config.toml
n_layer = 10
d_model = 256
n_head = 2
n_kv_head = 2
head_dim = 128
d_mlp = 1024
vocab_size = 4096
activation = "gelu"
norm = "layernorm"
norm_place = "pre"
norm_eps = 1e-05
positions = "rope"
rope_base = 10000.0
rope_fraction = 0.25
qk_norm = false
attn_scale = 0.0884
bias = "all"
tie_embeddings = false
parallel_block = true
init = "normal"
init_std_qkv = 0.0324
init_std_o = 0.00726
init_std_up = 0.0324
init_std_down = 0.00363
init_out_by_depth = true
optimizer = "muon"
lr = 0.0102
lr_mult_o = 1.5
lr_mult_down = 2.0
beta1 = 0.95
lr_head = 0.0083
grad_clip = 0.5
warmup_steps = 200
schedule = "wsd"
decay_fraction = 0.781
decay_shape = "pow"
final_lr_fraction = 0.05
batch_tokens = 65536
seq_len = 128
doc_mask = false
train_tokens = 438300000
steps = 6688
dataset = "wikipedia_en"
MLP neurons of a small language model. Each row is named by its layer, matrix (up: input weights; down: output weights) and neuron, and shows model dimensions 80-207. Each number is 128 + 32 x the weight over its row's rms, rounded and kept within 0 to 255. Numbers have three digits each.
After each neuron's rows, "fires on" lists the tokens most often at its 100 highest values on Wikipedia text that the model never trained on. A number after a token or word is its count.

L7.up56:169100104171110112056131125177081134155122186093184125181123129099128140154165122092109111121125135077109197148133152118149136147139061150109138161122077128133129100146141134127158160156139145107140154121081124147106182104140106125074141179065090179128074157127090122163120170055202076126108133101109101097213165113112139157151111154107155102104091064166146112119152101153120116142137
L7.down56:145134136151086152153102135086103121092151140127153166135038105146161173136105157110166098120139066160073112188125154126145143174140122134141106101158100192062125118167126132154135107108132147146120136104114170187120118154119170130136110115160174137132131084095126121034148108125114124118150115138199161127095155167156061177171138123147169106141163146134081123142095139121119114116138
fires on: "2" 24, "1" 22, "7" 6, "4" 5

L6.up265:094085111054160177137148118078142094108129139085115188087116152122112090062109087131101103153120140145109102099162119144116130191116181117052155093147085147154079162108121144171147159134132083108114115130137157151114096141109114111057150141105108130138086144096158132183091158133138076107176176105059131144127098113107110136179076127116120184168143112064121129165141067107154167152057
L6.down265:103133129122106081066138112164106170114110139113125127136116100104125137117157127098108231122149101168154138157085150161109106185113121064083084157127144133183119126114102105114076080130178129096090110138116128163130168097122130145136151134145131115140127101110145112255148110132135146143163122137141135145121172121134111107117118099162084089081120101000132128102142119095136083154117
fires on: " and" 29, " the" 10, " from" 8, " to" 7, " at" 6, " of" 6

L6.up446:126113067109148139092188187185117123132106124165150120139147120113141133137131143152203138126116120125100107100108158113116090074136124147188156150142165169160103093117138054165049092185088124130169137157172140134167176111104111134095186197099146168164179098111068173147062084078217155174096158151137128122147088183164093145138108146146139109134122163118106136115142148099141118114139
L6.down446:060136088043170114133133115056120132115094129107153117112139113133099159106159156123166171071134125114060142142091125152134132120137099101153124160103042131074157155141147148146117150069149139182107135121104183092141129164168104118124153076139201132111096144120131108046168115176120163150194092132088154151156055155085115148057128111166150149127158121128126129122118143134208076131146
fires on: "1" 29, "8" 11, "4" 6, "emb" 5, "n" 4, "7" 4

L6.up954:144126113132153205102120143124110137105117184146159180121110133142111122149146157117095093151143098119171152143108182147125158126148166091129113092084124107137141126143198186119130123125114116180111112067195165152139143102079118148101168157130130073073135128096090142131115119045109118159099073154131123173171131220149116143106158145131189182100107129135079121142098114203064096124140
L6.down954:118071175097153139115119165126098070117134177156102072076109102123114071163120130076085084154158163132149120117123111120142097138160137100125133149138102149098142124167199180082135124115118148132141111091160168142062111113150109102147175098182191051081138084157191140183129094117133105089153096101139167054149117131071142173147088127169165156112073144159098149185106087121111150156046
fires on: " and" 16, " c" 14, "1" 13, "9" 13, "2" 6, "0" 6

L2.up258:134135119164135163111144101106119128160146174125164105086204111117176109155180145167160102128116132126109112044148190153093147149137149153119135142107110181172092156126164151137180185152090091135143169111095190101143128076118140065130143107131139123159097104127135122076146129162159129143120101116115111096113129186171047062131100112141159184101071164148117091179100110139146140161150
L2.down258:155118153083043144084128175153104174107159145136140115093070149175135148153064110121157106124125181101058094135130135129164150159140047124112099080134159145110135134085119137094178122148169146135092118128148053138130100163086118145106109136096130094120103134112066127158084125146197179147091123097106157081213140119089142073094106101119112153129132115146116191134086112115163100140115
fires on: "ur" 36, "ot" 14, "ir" 11, "y" 7, "th" 5

L6.up196:152126078125093119080160123101130135092130100109082140112112152158106082164165134108095141145091038075050115111106166151069155125158146129124110060172188138071149114135170155099121185105120144162174133120117072097108161110115136080166138114118168118179122162115131205096129157119059164148159171136176115107123147138061124160155137131161111130090082037103117125183130118167050168140128
L6.down196:150133172128105085141133168136150132216133066082223137102125180178117172122138087047154130152170205164163146061078145135158138143111107094175161118144119140161122153112132078089118118105085114135098157137107094106137102132113100176117097144129091129123172119109165118230154127064128206130080120097154105148126091132116142145170157155142132065133116125131092130067169132110121133125064
fires on: " it" 19, "ing" 10, "ment" 9, "akes" 8, "ce" 5

L7.up613:122194153154094197158098131088116125194118147081049171211081102102193128133154156123167107079117107103103146135152134136089118114109108168117124130154143125144107119111093129182149159128116106105154130140123139162130165095184081093129109123169082125108109140117134095188140139058119136118109133102134213147170136089138125154153105107157123160134089139083088124121103207130177139166165
L7.down613:119105089084097114070180151136115162123142132128184092109153153148083191107087074174099131159111185170137107142072125155133189128131137128104053117108084111116147209143080147102139117151092086189092110143150120095157064142064138155135103131087115107174055151177126102160152145169116090156104158168173066125135109165096135133071104149130152116123145109123130110175115068160089080122078
fires on: "1" 52, "-" 8, "E" 4, "2" 4, "–" 4

L7.up428:109138158099074108089083178189188142154138131137134078167179142123119094113126154161098123060184142121083157092123142113172135156111113137119121121139113116098157129086126126105104140132123109172119073132135164138077169052139139116097080154136084104084130138119115089176115156172059147130169133146130148099059120099153164136117176153094151152159104076180103116143119145162204148145145
L7.down428:149126120130125144108149161114127079122141122101154172135151082127184161202098172128141168088088141103138102130085134147118096131114099126178150150166087095152109077174112143113122182139069143115097104117173097146172100109177079153104067173135159088105137082107118151124106095135134143162169121155139099073107112129176120193194139141146118059180135106089158145132145117084167091126161
fires on: " " 23, "," 20, "2" 13, " sl" 5, " Sl" 4, "heast" 4

L2.up699:147159152152147215144142157124119174147084100158145107189124146180114105091129168114130126178089130083199145135137155075136134185177115151111137098111116072116084169137075127127101121095133103157159152145179096125071185142093091112113067151117080160155118140152160160161124030120161116069112082109147082097164081137163173110119104126178113144113097140132099144157152160142121054130080
L2.down699:149113157132154091144124160076118099139125089120099161112122077100124159135156138139126130089099149115134158126146135123143153120139134067034063159139103120197119176122093133116142164142129108192155083148092145134126064129156173167065173090153150075078143105135119141052189152110123120128133088121131152136131105180109064099180166143148141164132112152167104154084073143189164108132118
fires on: "m" 19, "on" 13, "'" 9, "ival" 6, " history" 5

L2.up364:101111130100165087163158134139097187144150088151141171141125106191109136117090148076101095115109128078094153159097179180079091186100115073135154098092140126165137124143193111089149105147099148127166155172143144176157166152105169193087146088150137119107146136138144078115117146073139092138094088146142100070094091126118120081167115135102236125160159114203117142165083112145115142122118
L2.down364:141131085121070119077150056117156156131125096132094118137190099179195175220156116102096157163094173136096127107140150188129122173108112138169150139125167139168145122143105070121096130152105092161109142137115056130082082158123110110151072056125156157154130134100096139172144079093141159149115118158135114125138098136156134075192137096145113112190134125128072114119145185134130130171177
fires on: " dev" 12, "or" 12, "m" 11, "k" 10, "ig" 8, "rest" 6

L7.up886:137150105144125104089104169138059113133145085105118093132146177107114107162152086124095134109081130145128149060126129151084073130131153138095101142120076177117118101134130223202098103127136149169155112170112157107104104156134165144137109130098129199170144180199146090182142087149076165177165198096082071121097116092135122065173115145124150148130153121132111109121154130132057096108126
L7.down886:137100115170154180123179137146073168136116056134164153120156168095105147128128113136135146120086112063091140113175110123123118161180163146113111160099140128096103109156137181131108063164131099144138182134155057129182168133089059140120163123079159159154106162122126145216126131120186131132093161103086103143086148104181111129091138100158197121164142108130074149101103136133063159070120
fires on: " and" 20, "ian" 20, " American" 7, " Japanese" 5, "American" 4, "ish" 4

L2.up748:116118076139157117070132180090178177156090132101160183126115206176170090139098117128179107083072098173136127096117142123111058117098122134076149129163147139140098125117160146144111091116169140155105188131145134153106184075187147051092141084103136154167128067107131128196145180110147116154076124122147136094097123097079140142244180116135118052075173092136168104122141106120151174134066
L2.down748:156149098125114138091100127114060137140137127143123141091152087105179066115149077119135158132150146090102133099118130121141146090132151161110089128095111103124191120162131119171104113177113114166114102156128124150163140126104182155099178092124168120076128078178119154106128109121114154154114077119087140094192148096197098127170087133082185189143087185178154103121063158113104158183160
fires on: ":" 24, " by" 21, " is" 11, " was" 9

L7.up912:150146045130138142118070147143127131130182121081134147083100135198150093143162192150085131059186116090128116094092102137151123059139134102119111179172181165191096149120199128117174120062145128147127144114160140172157138120072119160147129090082112139118146119120117116083123127161131099120113068166149123125105114174153126107104157128178185109090160135138180101041072157152083102111183
L7.down912:087116143150092093163126117151137110154079108129139081116177133125119132132154057036177169126091124180140155123170116162089108159169120159213101136098063127142128157115142181109148132098124151151131137113126197150095149122134150139116100127098172141131127074097057154066107203101114134142115140103088135137217144143135098159114196066139121149140142118162122112137119143175132134142108
fires on: "2" 26, "1" 14, "ro" 7, " pre" 6, "-" 4, "0" 4

L6.up474:160193046126140093151116062143102126135094124141128097139127134108129152122137158124134142138139083140143131073134133159185110144130106134097159136120086095135070117114097151110163085133045139140061117142098106158160123085080209098127144165147154122099176135174177159124110104110147185142151174087057104139146106077084178125180164132091134142068122163174132120135050164062103110108100
L6.down474:149153128169130043063208162131164151141176105115183086130085108134183117088113069140136143105094132109162124181136128049114133076136134168125090128170170090154126118159115127097057165094088096116125138151166184073105151194175158089095126138142109088162073124095109119080128110073150142090092125168112161111039146083078153126118125146130092154176103139187165132110135139169109165037189
fires on: "at" 18, "ac" 12, "an" 11, "n" 9, "ator" 6, "on" 5

L2.up712:144137103124166187129179147132079162090096181154118130101204182167113185149150176136064104155109121120144151113014117145102107150149147155068173074180075136135099123117134134145076154170167145137132138192179052091097188148100203144172051106144104141122137152120135141134075128122123134131126146138088121121110182148181146140128136176111092114130151055122141107169079095151079097164080
L2.down712:079193104126128103121125132147108142186124069111101125136141099115144119133188120159120098111120104127170093146107117124183164122176143167151179143151118116124087169140129198099087103195155131168132121111135127070113132137136159131125129125132139131096096162159128088016060158125128085133117126150153132162113140142136127123130184115190194118156091136127062158158094138175116075173192
fires on: "1" 15, "c" 14, "'" 14, "m" 11, "ent" 6

L2.up894:123176104157182161113096132087130138112160084110173092160150201148194118141135102127105133099115118161148105174142131134131105156130083082100134139134099131093138112042084185141165156129102100106129136165134083071163135151121133114131082169100068129193138152108107106167108080096141096177121114105111144104106124186149157146106049155105139132092120089111075124148122140089112158136132
L2.down894:074110146154172127169109138143148151054104135179173085112179129147143155172121173194113098119142136106160133087085089116076147160140031113111142166093071135141118156090122158149142112113152156087112135151154164055172148121166122128112176128087114127107132141123110127130125140094137084070124159122134115110126113107174147135095146147103169109091146163229112143151067144052157165169136
fires on: "'s" 24, "'" 14, "am" 9, "8" 8, "ir" 8

L2.up681:172133105105130133098159102095173108137216136109132129105106127103154085125076130118154178103119148104163072136189134122089136110166144185115150101161146147141153143091082165114133127091071126074118096129091123112150086133069116137166092169060124173123126087144109061166079141097186132171126116167117090139123150152141164094129096157118116140159143095100166128114047122095104142099116
L2.down681:113149216167104126135154101143117146220112158092082156099130148118191202138125151161056136172152180087179150138154058069090089122159101161166101114115070145107129162107119167128125101099142148063220170168153161123108179062108172107151099146120162097177076111122160177144096125097173106112153095116096089106107166135122143108103103128122095160140107131187103166153130115098146174172167
fires on: "n" 18, "ian" 14, "u" 14, "ung" 7, "od" 7

L2.up737:132157123087182129176111142132109097122150134112137082132061126089116157167117110174152163157076117097130159063183130116157161129074133124130165132053139182142143124113101149155144143105129122159194097078109164192070144148093098113128126139105093140124153137158127180131226163119141176108109134052185101133135082094156119083159120146124126121175088111096131173097164087110193122110087
L2.down737:110149054134118121158110157159151168107141121152128180081144196105116174116106133098083163091148057129123101146123157164132089092147128137155099201112199137123099140127154086087122119110126129129168110101086092119154135139169153114128157119117095094094099170146141162055109100145155154128150115117145095093110112097127191126148086105142146154107107135057127074098160124196130155076179
fires on: "ing" 25, "P" 14, "p" 8, "ha" 6, "erm" 5

L7.up544:114131178146116080180185173109111109108180122140087134124145113157195139160181107169099162141068150140141066136089125143119086112135176119138088125132130114131087113180136171100177152105154095162126109129081136122117166054122092146132154137107155085120108170107111176122112172113139094123129120153132143112070164137114157149154073105141132139116132084095113172135055122170129147137083
L7.down544:113130114155163108117094111117120157148055162139155144108134112142162120116105198147158164098176121127109118124102106137108115108150148203166138097143115169133109140136132140090121090108135139167108173089163148141120144092172134098059155157132163164107116104158167130255077103097111095112115139121124183126117120131153138147066052123151142119105166151039085158138131159095106123112106
fires on: " the" 28, " of" 7, "rom" 6, " The" 6, " on" 6

L6.up551:078131129065171108126119137113134160167153128132116085096134105159097134099126104125117111099134128123188123071112097100111097077148200097117135131087204108105112098118177124113161065076092185166130137137098069086131147117153087123141125088145142126092099184169161196167145107159086123082131119107134149119138115061122086097129135129152129104135152083158121180153124128108128065142083
L6.down551:150149140127128169074130144112188133126138117106170127162116084118139158127078122087125169122143205191090139113181131153049129137162115140149136147113123160184156116194110122099173156155125155139076119124083121107168037152140121116093184097127146133115145143091108192200117120127080104143145085161147145101144140116147178118091122126132091108127193169113137103146184134144122050144146
fires on: "h" 21, "at" 9, "rest" 6, "che" 5, "ig" 5, "ib" 4

L2.up95:120099140105134099169136117129111121090145109148150092140146153131068088151141170100177186175167145129163143114136119124119154076160127162084210109134156102114115095146108152127140154141092150115135181033100135140122133098147127110094117150075051155111099134153072125051117171108089145194120119060096111159206049136115047100147126134096128194132148136177098114128091105133128157150132
L2.down95:134214151104112127145143148178141087131161138138129138137136088131083124069087117094113100089053141148109125215111155093102134096125121196146127186120127112143146135089125079115148155104124157115110210179147137125081157173126108128110133094151079131143090135135142144084149150118113146062186133130160169124153153143126157117195066173171066115151094089117099088070161172135144166111153
fires on: "p" 39, "y" 12, "P" 10, "f" 8

L2.up776:240121129158133138113145137137136156227137158095156109196130143137162108115104087089111174073108106089178121082131140132154121106117097197160088152114124145168182136097153110167130072097166123114145075111110115163138157135153176170170137179172097145140100126079104080181097119082129174140131146170127099109087115130187124102078116147085122159123103135151058179155078096102133182120114
L2.down776:102082127153136141101060131172070166172110148076124162136135110130135108093141087097186144100155108113056165132152122163118132132120160159099130080141104155149096107123166146097121056162163049123145158126132125153179148165103118150142120063139155183190056122219155137195149105143137081158132067121177161161173120139159093141084142112107093109142084129093071144111145163131100154112092
fires on: "ian" 18, " British" 11, "ish" 10, "ch" 7, "reek" 6

L2.up698:134181174091127107131167182092108140132125112112128122174159144128132145092146108150143129146090088141183133167175115149091087121169098126143154125133098098171182121125124107144082117049194165105188082177136071157127140133180160100093122167110094159164099129122064143113132091123098109136108115174174170054108093143198119109063133145106095177143123104111108110128078149145119122122109
L2.down698:096085151201148102136128151153097175125103106106122061082156106114069153158136098129181148120078172111158086063086101126117125156172119108095171091165082070122147138150150143099129107145112071167128102124124201146111157148104168189105134134158097164100127147126152143067152124132092073107140104110175126130113113137086233104141093137101135124128073114134122138158114082200107176129150
fires on: "'s" 31, "'" 22, "et" 13, "c" 8, "ur" 5, "o" 5

L6.up189:148100112146100092124146161100162097148117118103175135134161146147112079136107147082070148107136141177195102154113147114180118147153129088155162105178066099126144138086124113128195146148171092154115119092113208150089174138130128115078101120124131138179037131138167102159097170086102109174153083089181120161081121125075100129176096133143118065057119137094104128144140130129144132125113
L6.down189:146161193169153172102140092132136095174186152093082154129161120162162163193160153151157189149116103104102135059112142149118108080163127098124074091101146154121114151136183097128124120123156102097130119094123106104178132100132136116114130117123107144100135075144108150255138141176119195141090189135083135110145120187123107125149117126114106171131144123035055092120081065102114120155149
fires on: "'s" 21, " is" 12, " of" 11, ":" 8, " on" 5, " like" 4

L7.up1011:118153064167120096194149143127102118124113126133115166121110124119165180132131094180208120144127106122164176106172075102119174143116115129196135174108099127088115115112085156122098089137151133111155105158149116161170096064133080105141100118117063087096119113114145073208090106133048072169078185166078183132163120121103156113108146186189134155123082098072136150222093107138084111099187
L7.down1011:132162189095089095138139150189078160142135186134092135148226104148123089107143129150127161115166135145136141106136186177134148131110120087199084118153139079116111150122159145101160157152133148144115148086153118118129149082159112086111093128115105085122127154151150109238127156116105115138127130121098153169171103172130082077120149158099107153145157176079190081107120129161140095196079
fires on: "1" 28, "2" 16, "5" 9, "4" 8

L6.up750:172161101093184130125148175125192150090124127144094103141172169132137127168136137083133123136164144098180120134113145101129145121174107166116115084149135128127091134152082158103150126178103119175068154132128123119159134035166169144054145111116103182079066145125145165161113140115170162122081118111127135158100169087076124165132144135162114196104143139140099156106145179157092126146102
L6.down750:136138130098157150125079130168175161078145110143119123117103096110179119153175168151112182087132177109120127140120134173039162072120106118123148165078147198090135139091160159081121107142125112097072115162096089089104146116219129098117044144068109163131074091133100101084141142139140183130073091105120090110172108168182178143135165144173107246147101163108131126094067193107147163092101
fires on: "-" 79, " s" 7

L6.up957:155083103068146085150219117164150107114103155117092134165125132137071159091092122151127138103180164186157154095071127125180158114144145134080125124130154109144147119095134161123156139137140083135057176170101105183101119080137097131094169100146118103167110177181133138138182126125149190198155134113173119138162214096107089080084148125096106140133145116174152089075136158119114078179156
L6.down957:101089078165123162174160145111134183115070100090132157142106080132132121144121156150135115191083104114115145126123106162120129069090141119127122130131192141111137161193114137125168107100118131119108142091138124162094100127101152112098082085046105099050129124175147112182159104140175042102101130078138130085177164158127144129080143110121181154134097114153079123084188173151067135074081
fires on: "|" 19, "-" 14, "." 10, ")." 10, "pec" 7, "p" 5

L2.up854:105106143166166139098133113147191146102060199105114051149161132191113115149128140140129117135185139137153167074134147135105122092160145088146132184098165133130117131095106132118167163147090138095096122134132139116111143111141159080109118152175105140144087122091120170110103072108203041212100169101164162109141112108157114143159079113110108144122103140147125123157118086077127202107143
L2.down854:120179155179142130139088118215116162055163121162154109124132165140084172055103169140163186085122176108129126163109136097165156105175084105122092142190137132110036150141183133173112104117145111087147190110140117086118082142136118119061181147165157170171121137116107175101098110054172065160115084118064132132137100145094147169135141114153131107118147107102109080102165119103086100135153
fires on: "f" 17, " of" 12, "ur" 11, "ir" 10, "ot" 8, "oh" 8

L6.up107:154182094095129075122187133154068088103127117136172071106090161138122113148159094136118127089143104117152110161152084139102062149146165156141109175122141139108124130138047108121159133148105144088087120154153143104172132173182127161185126068073115123101114144130139139136112082148125095114096160097157145103164116121076134148128127134116134115147110060077130140138184125139179074109091
L6.down107:116096110133158066144072075078075114083133213094098129076161086152121129091116104202079156121151125070109112130128107171120115187057160169114134093154165121126183143166147160156137089117198135138107119104135129164133130153140145171123126154208082113135137164095091097218158137158117142102140127130114134175131120152136207143131099149158092149142152192086157119056125119126131188112132
fires on: "6" 21, "2" 19, "8" 17, " |" 10, "1" 8

L2.up425:134095110161096046128180148135178044092115110151140157160103147103115084154222129166133056123190112122124144078078153130193123064086118076190118162130116133118161135052200156116115095123169131138141140087100115079160127098189107142167125114114131174133095203139126152157096099150158172091138150133139155140093152138136108095126185168112125089060092189120105075171115102139065172083102
L2.down425:105101119065110151145100107152096107162112112144130162098135117113125118072117196079101135150129182163133128115118138118069155096196148115142154090122084112114116150183114130143182140138147091097108144162169136143073158144106128119125122176088057156161121126145207148234146118151135136165168054139135107141153114151129124133115149108157178131078097141125131086084183083154098137158117
fires on: " that" 19, "ing" 17, "ed" 7, "s" 6, " it" 6, " said" 6

L6.up611:150103131102124138155128182145138161142179135118158114139120157168122097145152162115075098141124176177156093101190172114156137127176105122093115132158160096125103122198161137120107116152157115088156122151069096072130092082118135059133178175147102155136112107138147143122231131121146128103139144129065137149166139104065127135105142128114122013061094116097141076136092101145116167144109
L6.down611:141080128066124146098141195089179114164127163093135140145176101049119073184092110126147181157146146130063108092086090134121138200124138102151193149070187180177107092155160143114151146099150160139166124096087157153107127107167107142118085115095090160111119152073076135150138113115152132149105175179131151147146170097125108149109110118110154183088109112150123139135122114162139131089144
fires on: " s" 38, " v" 17, "S" 16, "ol" 7, "R" 5, " S" 4

L6.up9:130126136093100111093162157142129137121057166082125061111077115133081105077159186115159163131113171111119136125118196080094100162109152114088111103084176089128126132081077157140075061144114198062137127124127130150131115108119101128120132161190133155108150163176105103201128154130077137113123120138149138098114130148151122151122166152106078141134096169087089098160034118087093148088086
L6.down9:161133134106130160197095113154106145131186096181116154100061144152062142175134120088114063133165107175121119154166075174128176107140100065149100157162114156059117138167152119124099149120145089167132128125121122171122139110186149142125115052112181117183115148076175094097136091149156180146175147104129068115114198114081119127181110116169183117110128093110119079135199097229126116109136
fires on: "s" 33, "es" 14, "k" 11, "ans" 5, "ik" 4

L6.up982:096096108160122089126124106140099129128113120146120155080089169086123091143096144165145131118104139137165088105134160173130127083146120106103129112208170092181114144177084090137157164137120184154132127068029157141116123064152062193086130094101098141126140163164119117081088136156207148089089181108092109122079176155165153105105136138183142137109208104146149159163127105146126108168112
L6.down982:113131117145150127164101054150083123080116140113079170094179123107084130176176153129106185127107136173125133173128127106139076124123150088188149078112108137150112119146161134044155128163127111140126114122187153065134134089125145102113110082080152146117084153110127095069053074100058136133097146110191148130131106174077134124146175095140123133085154179151169145113107186078159134083143
fires on: "-" 24, "/" 14, "–" 13, "0" 8, "est" 7, " and" 6

L2.up861:086072080157226157188189155161193146141116119143130100105129111225077165115144149097205133112088108098137087098071161116113120146178147121163078141139122121135142103116076142184115080146122152166112106155146144123104115183179140155146115139105093132082082124160157126097092114180121143176152150162148137122138151141136183142113180108096105135062100125138094116149091098105113154122136
L2.down861:238124165111137178198158112144111055087162095144121103148155125100109161181122133112141180097148124169079110165109105158156106110082141118074110101124184133143109106161120080176140111069140098104154107081067116139125151138055080091080130146196100131149102117108157125155164092095145116073115080083133148126101111140105106103120131107130107130169158168118163146110120145108110090135154
fires on: "i" 29, "a" 21, "ri" 9, "ki" 4, "gan" 4, "ort" 4

L7.up533:122131075054194122106105080201106090084199132168122170132143152138161122061124140076162131103121108123086174175175084132148116137128128127115139158130171100125170075149094118121157167182140087160139166133186103161138118131106121152141172115081156116123166146175169148146119101133127122136097106165140143181088076126074127111066151111166175165138142195174159100106098185115189116115098
L7.down533:143122092073125149069078105101065104135142170090141121108097180173161142126190119101179141170105089126109094067077086128112105111084104140086151122132144129159151046147134140166093135097162116101138150127101100118178118052112111131133107138070135178114105166110156135251180093165143102133140113100120130169101109080134143122098175196125103147105137136102101115152186115150085114114101
fires on: "2" 28, "9" 13, "5" 10, "4" 9, "7" 8, "8" 8

L2.up537:120151072083101126151116146098182144111132104112095182153147150162129196161111144112077133103130093119116139080136187113095141120104117139199149176069153084153152088120132131111118128122149159131175126116139083128117091088113109156173150087152133141110114169124061126144150098120100117132077082125134128121140156108136126128102143176085183181121181089131114129165103112169140124122069
L2.down537:139136151159182157157150062147140098145070151139134124063178122101099088144131141111153107111130135132147146159161052123124080135125139104121098148174136139127100120160143153180119064086100114151104177109137196089126148164053115103126079116109163144138131168140132110121154130109103162097170165114162146145060165202099154099184123103172118143173120188115179176135157126089051109055146
fires on: "a" 29, "i" 16, "ter" 10, "ater" 5, "M" 5

L7.up269:183125126157095077158134166130154155142147132098157078160123123084182098100120139091102070142161081137075129132138119133153114109093112143183133092131127155130096117112119098086159186147118108127088134145111138116161094115109136115120060107132140115137090108063101124157086136179214149150105092103100131079118132134120162135158102101159181076110082131112084097131038132112115166120126
L7.down269:160081106099108135141151177194115054113071111179139116145139169114128146117133087127115117131133127131100036142113125146121167122158156112103115109174129200075159103101117136144079066181142164094131107156128098103170105118181103138133063180173135144151110087148069140074165113140112179097136155069104101116103172160121112125127142115089107134158149165161167164087183207124089090099124
fires on: " s" 44, " del" 5, " reve" 4

L7.up692:161162108148138119124130148143133130123177111146106139067175144111139156102117161167108131148130090110075121141119116164117066115171076075149130096118108116131133103122136139107169187091138100114099129152126153147147116113120165147063082180074102172113075103117155163156120112112098138150135118136120114159130145143128108134111152108097156148124151142111146141102091084166099142192096
L7.down692:106062121120108175159089133130114133121111096223102138164082141094132119092182165086123132169125165116135116073140122129140164103170111187115113160115093129116152065074151199128106147124135141138126122091121116103129184129139152176141120119108120095055121092084171136046160136099106103064132178173124139130155084107130169076136144136126100134091128168049102105119190187108135093144119
fires on: "-" 24, "." 14, "K" 13, "M" 4

L7.up449:155093079104119140101128118178143205146114141138141102139119110109135077138183124155109163097116143101098143107072167133097167095182070143145122132161114166121075129180084087159156138108137171166124042116092156100135182090159138102171068120091139128109111142131153113089125134165164094130157141169146103181182135116137089153132118106180049097146132166115166098161137161176162125185090
L7.down449:163148076108106148095126130126110186093154136060178133151173131146107163154150170091129080116107146205121087127149117106053154094150133138157135113104149127116093091102122152173112144102142138089140161114048127138165176134117113130110128143114156119096091054123104109104180138086124161131154088177090143176061103060105085076093121157092135192150091128151087174134118134113107118191165
fires on: " S" 43, " W" 16, " b" 10, "W" 4

L6.up544:128117129173123094128152133140109151179091089114164132086123101061150124111137067102164114164082132159139159202154130082110106092137102100146152066065115178142103121160151115135150104118094145099093138102171116123122122098131090110117111166121100151155131142132105154125137094056091121103132150122159060151170131222108144130161062107124114160135124118158150095182121136108153097123125
L6.down544:154091170123095165159125121090114130127129119168120163153146081095111110166146161048121198150149086144146095123117126095157113122139152147102115132127102107164128119114155150079083149083134182065168119200097121175074102138115086094113075138133106155117120115147134113255142168174124109082083133121090128128146087087138172133130123097066166074114141141047090186153101113047109111146165
fires on: "9" 14, "3" 12, "6" 11, "4" 10, "5" 9, "7" 8

L6.up900:162119134138118158163130116158131106162130167086130162141093148119135133136138114086128119187119136146154172124115201119133131075092120127140099143170170140134120136119106172091166088116186102102132105085052073149161102065137111163119107129100103136142081201149131078131153179099148068099123190118134199138143154116166137178126119138157120128111125142079099061132134124179053102157129
L6.down900:125085110112144129178161176098068200102172136081137064196149084131110153109168086107126106104123110133157142154121095059118086158106130083056156138039128148158153131153136155160129120150149078122189178151128199126147153127138073080093160120167157165110090100139124150128162119138119117162148127151106060141141126049104087097064120121149122083079109153144140113166139139105200126145092
fires on: " s" 28, " S" 18, " W" 7, " no" 6, " a" 6

L2.up38:158150110129126144142224182116112125107106133124099121109109088140116170133097132200139117171101072081126139096123150129134104173125149168146127150105123163136142125077077090133147108150133121135132037165135144104128123152152152162119163131118171113128187148070129155073158184104107140192156147140056131129136108144231159151125156074097076099161089108129098165102127132117159105082169
L2.down38:110128092148136186126151109111147136079139091078125142104104132113100137121163148089164114117173148188167143106167051167152122134120103111129143088113093120149113074128159129089140141089136101133156182086135158109080134095084093122111106117062146117157115175150088110140104067136127111132147113145136149110172171129146159147155164155123127180072197177089140099178101130018186078087145
fires on: "ic" 17, "1" 12, "n" 11, "3" 6, "ar" 6

L2.up132:179148113180155225146132142147086172136112145131126120202081112106166107113133128133143151130090114064196171115122179205124149069177065147081111092138122065151109125110125139143107138090136127124151076099120109129124156102136116119133105167130143191134145149150075139104141091127160083082091167110078132151099101117144110157126107161124114160181143133135093161103131131162139143102124
L2.down132:119111182114075102109128136151129127122167090156133110106120178103166169100141148142130124160143135171103107146129111055134103147141166145138154125123122160183142121166083121115108138182116127127089093095113105177109161175114138157133129122150131101147172071132175074134068145157140126155096186082158113113134094095080079112104157116137171114035088127076138143123105142137168094087146
fires on: "as" 15, "on" 14, "est" 11, "m" 7, "'" 6, "our" 5

L6.up950:106124160148127118145139132082132154142136125126152175108141156125110125128112121139127032109126136142148097136129113149117165141181102121142089181119104169103138145118118104134187118064204105134115178091130138148147122125103122137088152197121132102152138112090118097164086164125139137151149152066067120143105163070137133133129133126145130102149115089160146150053064115150112180092068
L6.down950:122104085117173075141127120129130121118125151187074151137168096117119127130132127114139132152129097086146154100141163149127135150120229195139120123158099127163095081103126180140148112210127157138163119179127137086138101118162132127088149100130141128137110109123117092079168043095119164110126130085116175089156160059186135085136068116142103140126229112089086172182112124117101082115148
fires on: " an" 35, " by" 16, ":" 8, " Type" 6, " within" 5, "et" 4

L7.up150:129119189059145055159162112147100129160173174084140196201140135107155096148141169160111120107140158203158142181148124161153117145172112115115116181156153149110137171132119111081155137120148097178078091083123138112079125092134149155090103173162057074137103118098060116195155165115109138094132135174080077110165094153209139137134105170094107128093090131175106096146113137108156155123092
L7.down150:121120145090157194154145188122147083029087155210125127162088110115111079158135091126131132105122141139149068120174096152150141156179071102132103101116105157060115154130181096123080076162097110106187160138131105115115068125153154117161124157111144144082137110059170133153106117131202130132143158128124150143128080103087133143088118116177145070184147081186157154116115128164109144141167
fires on: "0" 40, " c" 9, " " 6, "–" 6, "g" 5